From a checkpoint of a small transformer trained on Wikipedia.
Size: 13 layers, width 224, 10 heads of 32, MLP 896 GELU, vocabulary 2941, 9.65M parameters.
Architecture: no position embeddings, biases, ALiBi.
MLP neurons of a small language model. Each row is named by its layer, matrix (up: input weights) and neuron, and shows model dimensions 32-159. Each number is 128 + 24 x the weight over its row's rms, rounded and kept within 0 to 255. Numbers have three digits each.
After each neuron's rows, "fires after" lists the tokens most often just before its 100 highest values on Wikipedia text that the model never trained on; "fires on" lists the tokens most often at its 100 highest values on Wikipedia text that the model never trained on. A number after a token or word is its count.

L4.up489:155117151147121128140172136089105128132119105123086115134140110163128155127119129121128115163108146154131149112104128129121140085136141088152129184151153102114027165120152121097170092106112094137131126086107103098143124111139113093173122187122118123115135128137147138115111142122096130121127115135136133133152123102150130125150123104161122082116147157153133145160131111154147159081139
fires after: " " 71, "–" 22
fires on: "2" 96

L5.up742:138142101125102101159137102116138143136146158135158171145145102145137117158129129142110099174091107142116142104123123143128154098127102153119147092092166143089120146102139155130121105109106139163184119109129150147134106135111125119131088125150099117180115128107128136117107073092121119126180162150107122135192105141154128136104126128163129111178136157175159156131109139128086104137131
fires after: "1" 49, " (" 5
fires on: "9" 49, "ard" 5, " had" 4, "ason" 4, "age" 4

L4.up655:133138143136161145087155080122148099123149108109132093126133127114091158134122130167130132105133145080109137137090117128136117162112149146145144128128096096077118155098136106103154102137119121138153076154112155119135116094126148137128143138094132100135087132093125117151102164151150154060136159175149105187117125107112128128123177136124151150152107116146140103138122116140149119134132
fires after: " " 56, "F" 9, " F" 8
fires on: "2" 58, "rom" 9

L6.up238:151181145082119107147099175108129133139128135075119128129166145151106154164124139104072104142109119136137125096112120116129109089121122129094119121156172081147142110094077130111113125166138101104120146081163118135138091134105125135136133091139127167140121151150131145157144139129098157090153172165175089158154128115146130144132122127151125163126147097105123131095128134114139095108132
fires after: " " 35, "1" 8, "0" 7, "-" 5, "8" 5, " m" 5
fires on: "5" 20, "3" 17, "2" 15, "4" 7, "." 7, "iss" 5

L10.up190:129136110105151108155133119080168106143130122096119092125092116131131150135120111159130141125195141106133131112105115096146134105150126131120086119082168131112077166130085088117106140096132131120158143146144182101096132138152086095171130127095140126133146131126158121123130177133120152134152081102123134107130131171134174133111142118102102144116176072170128122127145110151107146167155
fires after: " " 89, " (" 6
fires on: "2" 97

L4.up152:133119137121102107105159137102131125113129079119119131120131165141134185110141139127130156098109154120136121112071095105138101138143148149151127116131146139162124141141119095140111121092093146086130118124160105110112163136166132105111146134124092127150163116141115108162106166171098089119111137160135075127134144146129133095156101136129153121153151116114141168163115098138125076114110
fires after: " A" 41, " O" 17, " F" 9, "u" 5, " W" 4
fires on: "-" 13, "z" 13, "s" 11, "'" 10, "h" 6, "U" 6

L7.up754:138114102125079161159131109099130111161131153138133114123130077106137101109127143098137121103127158134123140098119125171198086151101117098148139145124114084125104090104099128119108119140125110155120134136108101124159138168113136134112150112109108159150109124112122140159130119092149113101120107122114106126112122147136106111183113136118141138137138114107136130127141175097139108130104
fires after: " |" 28, ";" 15, "," 9, " &" 7
fires on: " " 98

L7.up793:148114154105111141150124118159182176159109126121111136160093122106081116108109170124126102143154095126084106110162128092136088113106134137138126135175109143149114186094103108159143058126104174111130103156128109116149154156157144119109119121109124093141117156170119138112145107095111143106106127135117154135144106115151074105134132098155109152138116143149133094175112108153109134131166
fires after: " " 37, " on" 13, " for" 5, "0" 4, "On" 4
fires on: "1" 20, "2" 19, "′" 8, "e" 8, " May" 6, " his" 5

L9.up595:138180183124113139158155103142088140135110104120088097153102111154091123079108105113091161153170127143079164142125119133179140138143138110116142118151104106093155130102107131169132113098142102106157110132089112126147152145133122131110136136126132118121114133101140126087140141169097120158149129120109118123157128120160104129112109108126133159098101127156130150130113122137114092160123
fires after: " " 61, " (" 7, "2" 7, "-" 5
fires on: "2" 53, "1" 28, " A" 4

L5.up538:139122159117144128175100151109133172099107122090116146126137141142145128127120134145149202151154097112150148134145083133107134107110157102135157150129126145132146130095113144117136132088152113091128065126138131101139144136120100130112129137093160094088116177151172089188120121155140164131136154078149149062109137127140101155144167119098167117107138169119099101096111135102114119131114
fires after: " J" 21, " |" 21, "1" 11, "3" 5, "0" 5, ";" 4
fires on: " " 23, "–" 16, "er" 8, "ay" 7, "ar" 6

L9.up11:108176154118115080129122151125165120086103123115119130076160101121130135061089117096127160132099127091124146139184145142124113143108117122121115146136119149141139131128142144096146097194124103135123171152147121149125135153135137110159098122088143140103117124126147101178100130138145158113167100131089119121145120146159127123178087115110122137132144136141082174174102125096093116072145
fires after: " on" 35, "On" 12, " On" 6, " No" 5, " |" 4, " in" 4
fires on: " November" 12, " December" 11, " May" 10, " March" 8, " September" 7, " January" 7

L10.up576:130134112134117097156132108159112112126136144164156143183126094084150147109157128140127111160137099132068149122103108154106157132128108098142121139097086115142134152130091160145103099120094132081119140141102152121156103120139165100151117175115111136107148124127150138140135139152078167095102108113115116101162167105159091117117085141121139158168115151139130127135167176147097125105098
fires after: "," 34, " " 25, ":" 7, " |" 7, "1" 5, "0" 4
fires on: "3" 22, "4" 12, "5" 12, "0" 11, " " 10, "2" 8

L4.up663:078134171096094068156107137133125168079101102137163132113100143108140151112149136094138139183130158148142134140142138114064138111118103126116104108125147128153112109081128161118137147135121130120131111106145156114098131086113132152134112133137159112126119154108111127096149135099152147111112164117130106171143105095146141130148141131075140150142155113142121142192137123087143117105107
fires after: "," 28, ":" 28, "–" 23, "0" 4
fires on: "2" 45, "5" 18, "4" 11, "7" 8, "3" 7, "8" 5

L4.up760:092130174123134092146122153125076165159125148124109129098093079128115157087114086144122136150134127141094145129169151154105099104132131087148110128120130138165132106163109131104127137078095127158133148146151176144167124131125113118136099156175119127117119096138159106139161151156157142130119102088114133100179127131142130111120109126132133150151148159141169093128161118124119104200084
fires after: "," 20, "2" 17, "le" 8, " sh" 5, "ed" 4, "ing" 4
fires on: " to" 28, "0" 24, "1" 9, " would" 9, "ould" 5

L4.up734:130133151126075141106127153147137085130093084138177109097133099139129088119142144148146173094124142106107142155120137115162168152126056139122098129150176137121134114145126126147157101144127132173172120143154111177151146076179113098151091096112111140149146125108119109133106179131111150136128165162174139130140083145129118140150125114098088158169102141150142145162142156180169138094135
fires after: "0" 18, "9" 13, "3" 13, "8" 9, "2" 9, "5" 8
fires on: "0" 23, "2" 13, "5" 10, "1" 9, "4" 8, "6" 8

L4.up730:103106093132150139158127115121103129136114130094122155148133133144140099107119141163121130122076151139127135139178138154175157120140088132151154138119097129157076128076127104143109168069138132137144133135125157142115128090138154127081166127117144143132137095097093162123102148086135096126136173163150110093122132134125173123144135118080104137104140107133138097170105122171150102176094
fires after: " by" 13, " Christ" 10, " and" 10, " Sy" 8, "el" 6, "os" 6
fires on: " the" 23, "m" 18, "d" 9, "t" 5, "nd" 4

L6.up386:154174159113089125102090153159110120123077148119179084165164187140126100082085165105096151147121141113129109117120117135111126105091078126157146159121177132124151121126126112074117109105137123101134156122134137167129141116106132122144116083126107134124137079144118150137111133176160159119135098115142111148138154098136113131129124092132141123154148111122131097139133161130141191122133
fires after: "1" 20, " P" 14, "ang" 8, "v" 6, "ag" 6, " Ag" 6
fires on: "9" 19, "oy" 9, "l" 9, "and" 8, "g" 7, "b" 6

L4.up713:126158119139113076158116137121205156125162133119099153095163136086112184108090113151151142095143123121154164150148151077155149160116115121184134147130173133150100124151084136090115127123148116128100116171119095173116164146121140106141153124116155117158144080133123113142137149129112117106117094139127109112126157150159182132169125141136117138105134119128144126125076175119122131119151
fires after: "0" 24, "5" 15, "2" 9, "ing" 8, " for" 5, " |" 5
fires on: "0" 37, " in" 26, " " 18, "7" 4

L7.up120:144134140148101139133111138164109111180095163112101151101151085066156112137120125098133146149138129133148164110140138136142154120151140120131165135134173124152124137145101109119135099121081084143136126124135147137172155120114179128125135136161106125146140120174105101160152081081153161136098108099156086098112129112166103134177095096148147145138137144108133135146129157120128104134130
fires after: " |" 43, "2" 10, "1" 6, " in" 5, ";" 4
fires on: " " 57, "." 24, " (" 14, "–" 4

L10.up771:154125122131118116110078148109128146133141133145106128153148091132152132138097105126121122148106155163140122107160145128123154078060169138130136129098103166176129127164113150093134138122113103136109155103143164105146149114128166117119143166099111134108148125131108082157153133121108150112143100108097154123172113127118077191120175132141136104130124166146132101152167123117133130142101
fires after: "0" 47, " " 12, "–" 10, "-" 7, "2" 5
fires on: "2" 71, "0" 5

L6.up682:128080126142142101162106143166115116130151136122141145131107090164116139121121096104137121147158169145102116115090139151097119136110137125090184120158116129120154120144104114158146119084123150092128160152121111111117116150138148098120133121118145109105122157146127108151111124123151178174104141141114116090110110127156166141123101089174036145119150107094090122164129123145154128110156
fires after: "," 23, " b" 11, " Ch" 6, "s" 6, " h" 5
fires on: "y" 16, " of" 12, "ild" 10, "ig" 10, "ir" 7

L10.up642:104104149123095088134102164128135111154126084092109146102070082125135120131147132121115125127096119136108081128113107132058128123117151118127131152069126158126131129160154129077154107113162110122102138153105112214113072126144113141147141097110135113120183123111121113125132190177130134174114080133160101150114131150137138153120135140129145129152130102175120142136149138138140138159118
fires after: " " 28, " (" 11, "rit" 9, "–" 5, "1" 4
fires on: "2" 40, "ics" 9, " we" 8, "0" 5

L5.up58:091147174123099161130115156098189151152136118117151114100134150128105145100130099144115102153105129151074171171116145160200160089144076100160122154153095105144111090137111121103164096150158131137150158128093151137099155108134136133125134133118123128145140112130085083110145171116118170110162147165082109085104106134131136102130106124126131154094163118063123132159102131098144085150119
fires after: " " 38, "^{" 13, " pre" 8, "ers" 4, "_{" 4
fires on: "1" 32, "2" 21, "-" 14, "p" 12, " " 6

L5.up52:064148112129135146109109130122156201161119129118137092134089077098137114105127129151115108135137133150117137175173152110126140142181140139136145142140129107177129169131161142106117137074114127177096145099105134135113140108154163110146139094165126188144128140072156104110099109157156151128119110120081130148122143087127105132079112091135131142155120096170137158128150104108137135132151
fires after: "1" 29, "8" 17, "==\n" 8, "5" 6, "7" 5, "4" 5
fires on: "8" 21, "9" 19, "-" 15, " August" 5, "1" 5, "7" 5

L5.up783:109141111163094137090107115129137154164129121154100075125091102148132154107155112135145152162110123126150179104118055146120138092112105159096131103066107146126137122110132176113133125120131131112113109124168072142090147134138148111149132151131122161139144150151113081123137134162149129116164154125138160158095143131104135167126146113088139142109125157101137117105143140173137158134125
fires after: " " 92
fires on: "1" 96

L10.up323:134104145151162124127094129153109136118147171141151075154083128165107169126090072147124126126090104103116132070093086129163152100092121124155142142172115132161165114102105082130183122105122116119112144142139085143102130121101132110113123131177142137128121110112137110122128176088138106107095115125127163109101117120116131131146154133082142157144149124123148176137129093180109136130140
fires after: "9" 38, "0" 16, "On" 4
fires on: "9" 29, "0" 11, "8" 11, "1" 10, " " 8, "6" 5

L9.up486:155104180104118174154140092118147125129130134129174098078077108149122122111135123150138142120089149123098125151083125145157142095131196165150101102119147108164128138126124117137104144139136134099106147158148117102102118188143153134111132143099124125098093130155116161164138138129045140076125062113093136148095140156159099102139127123145125107101129110138087112087135148116114112115120
fires after: " " 62, "2" 16, "1" 11
fires on: "2" 61, "7" 10, "0" 8, "3" 6, "6" 5

L10.up500:084124108114122168158159152139116120118131074130112115116119108151116134141119175159143096137124111121103138107143112115147144118145118118138135122090151136109114132172099152099134134099139114156126106103152108113113140149122143142144149141167180134137134156118137139132139124138109108122164118152156139128112142112137171108150157159137124153154121136201116085102087165152091129104138
fires after: " " 59, " (" 9, "\n" 5, "1" 4
fires on: "2" 35, "1" 25, "W" 5, "3" 5

L4.up599:156101110138134149111123121139133152117151072115089127078156147159104113133097089116154114151133147154164116128141148125157122088124079104100130142151122134117096115131111089125126116105157101119129107163094129127123147134100166116115100128119126103118125140125102075124119100113121173098164145127148144154126136131138180088075157117127149139116178136073098114132140151148168111091155
fires after: "2" 25, " " 21, " the" 8, " September" 5, " until" 4
fires on: "0" 23, "2" 18, " it" 12, " " 10, " following" 7, " the" 6

L6.up96:126094122162138157180169141181122169164153106145109107133063082128157079131145124161129125148098163119138093138138139108130108098134099158130152127072125109102134132163140103164141136150113125109159147168132097158182141151113091097149130106132148151205089112127087136094103153124095149136118118124115134147137156117147114128089115083129162141102141130161112153148103108133087154152117
fires after: "7" 22, "9" 17, "0" 16, "8" 12, "1" 7, "3" 7
fires on: "2" 45, "0" 16, "1" 10, "7" 5

L9.up251:136121164109140104133157183101131186135110116135106132096136145121143148117151119107122126113103135145149132134120120135162105132190111144108164125152125162079129141106154166091107099123126162178162102155169164111151117114143120152135130116204154108112154140112135083127078137155142144161105121119118164070148132128094119100118097129161105093151136120090134106153167099121146071118129
fires after: "1" 23, " |" 13, "9" 11, " (" 10, "–" 10, "0" 10
fires on: "1" 30, "9" 29, " " 21, "0" 6, "2" 4

L9.up286:166087158089127155149089162098119152115122167092153145141097140139117167193117153166118121132094143116092135085126119101067128091112137128110107134111156157178099134086129160094123107123142133120153102140147123111128150143135108103128112135138115118123160144074141130154137153133090133126119130111152126143126121126191140167137129129161162115108113143151156122094157137118117146162152
fires after: " " 86, " (" 11
fires on: "2" 97

L7.up230:156169092098112138158085165125143122156146126123136117153153107113133143157095130128128137129153149166134134093120123162136127130114124158123128134128119132113069118123138116134104136105117111127131121121156123168152125160090144159156084104141098146114151107119151109164067091146110107129133118121115136133181122084108083177114148147123159171072133098134108132137063113143147109146122
fires after: "," 27, " in" 14, " from" 5, " May" 5
fires on: " " 85, "." 6

L7.up821:126120114175093107104123106138127114137112108146099120130080095180162147131125118133131110102156148147128089106122132098105159119154140126118095125139132150111111130133111167128109186123161105137128171133114086168094134136128167091113122108128116130116094118135169103166092096106142133118180121131126126144087108120147154133122094109144147183160211153124129141171104113141140129131065
fires after: "2" 62, " Date" 4, " trans" 4
fires on: "0" 61, "l" 8, " re" 5

L10.up746:084123135107109108158130121166102125104142157171156149101144067154126172119120099128144139112092084120135127120117123080143122153159115122173148128094110077110128124114129147152123074112120131091151130144161101124147138159160170128127143169192103139115141122085108111105092120143155155141127128156123114095158115148102109137127113123112114131153126134100184148111159085105136164144110
fires after: "9" 66, "8" 7, "}" 5, "1" 5
fires on: "9" 25, "6" 12, "," 10, "5" 10, "0" 10, "8" 9

L10.up119:119142131161133132151118116133121154167128104104090140117132102131149184077114103126139132141065143172175134152082130162114150117048128108132141147143141155161161165132070127117118127166128147131146134115124124142153102131137121106154081137119146109116114147147111121137125117154090115121152109100108128136158090119145121125153112149166112126082141176182100124142114114125106144112103
fires after: "2" 32, "1" 23, "3" 13, "0" 10, "4" 9, " |" 4
fires on: "–" 44, ":" 28, "0" 9, "2" 5, " " 4

L9.up70:129173159158143144115124106136164109107131144099109129126137148103122124086131121150147157133104094133105075105130161108117139108128124170107127098097104096123190133130146144118138064105162197172116086118144123111120153095173117131155149163104135095109125149116129098081126131110083155122105146140107192110135112135146146186123123160091134137099112110128092175119182120121168099110148
fires after: " " 62, "2" 6
fires on: "1" 30, "2" 23, "3" 5, " occ" 5, "4" 4, "6" 4

L4.up187:136158132152091126158136108137154146119155094158146140125121096180151144150146110154101122126119099129125115141096090170096109138134085135135144121129142148124134122139181093134131072148128164122173133127122138166123144115144132085119121118088100164117125116165142090157148137114132162100107096123155151106159133139116089111121109174089133117076106099105105095151132147154120124128164
fires after: " " 49, "–" 22
fires on: "1" 64, "er" 8, "ide" 6, "ors" 5, "erv" 4

L7.up760:150117127160104139161130130128151113131134109129158111140124081117160181149127153162105139101129132127136104148073167099126087100127133098118145127139099129143080153168124141108120098085130121107160104144145146159124135114120098135130084149115140145155121109144127128118139133138109126123116150091107123105117132086151127109105125110143143106092142106166136103124146170137129112145084
fires after: " " 88, "–" 7
fires on: "2" 98

L6.up545:128159110089159151127133134109140128081139098091129148077085092114172153109104142154122122116143147107065100116114120114126107113095117119120099125152126128106154153111112077114167108139103128127079079122126130144085141097116129146112131146141126135139117125104106177132115120169156111098149111080102103157141150184140146139125070128128135178112131111147120120150165091160170097122115
fires after: " " 46, "-" 5, "s" 5
fires on: "0" 35, ";" 13, ");" 11, "1" 9, ":" 8, "7" 4

L4.up462:140120110148115115084209117121103135140138125129147089147130130111119116084136149155135158145095169107153165139147166185147136127160102098113073130099142123109143158167091127155056102118120118135119146122152166176124106145117129139134095115119102149161091129125154145102089154136120110155144114120108112097162109152113170115113111117121099113094105119093179157151139115148114147127126
fires after: " |" 49, "A" 7, "F" 5, "N" 5, "4" 5
fires on: " " 56, " |" 34, ";" 4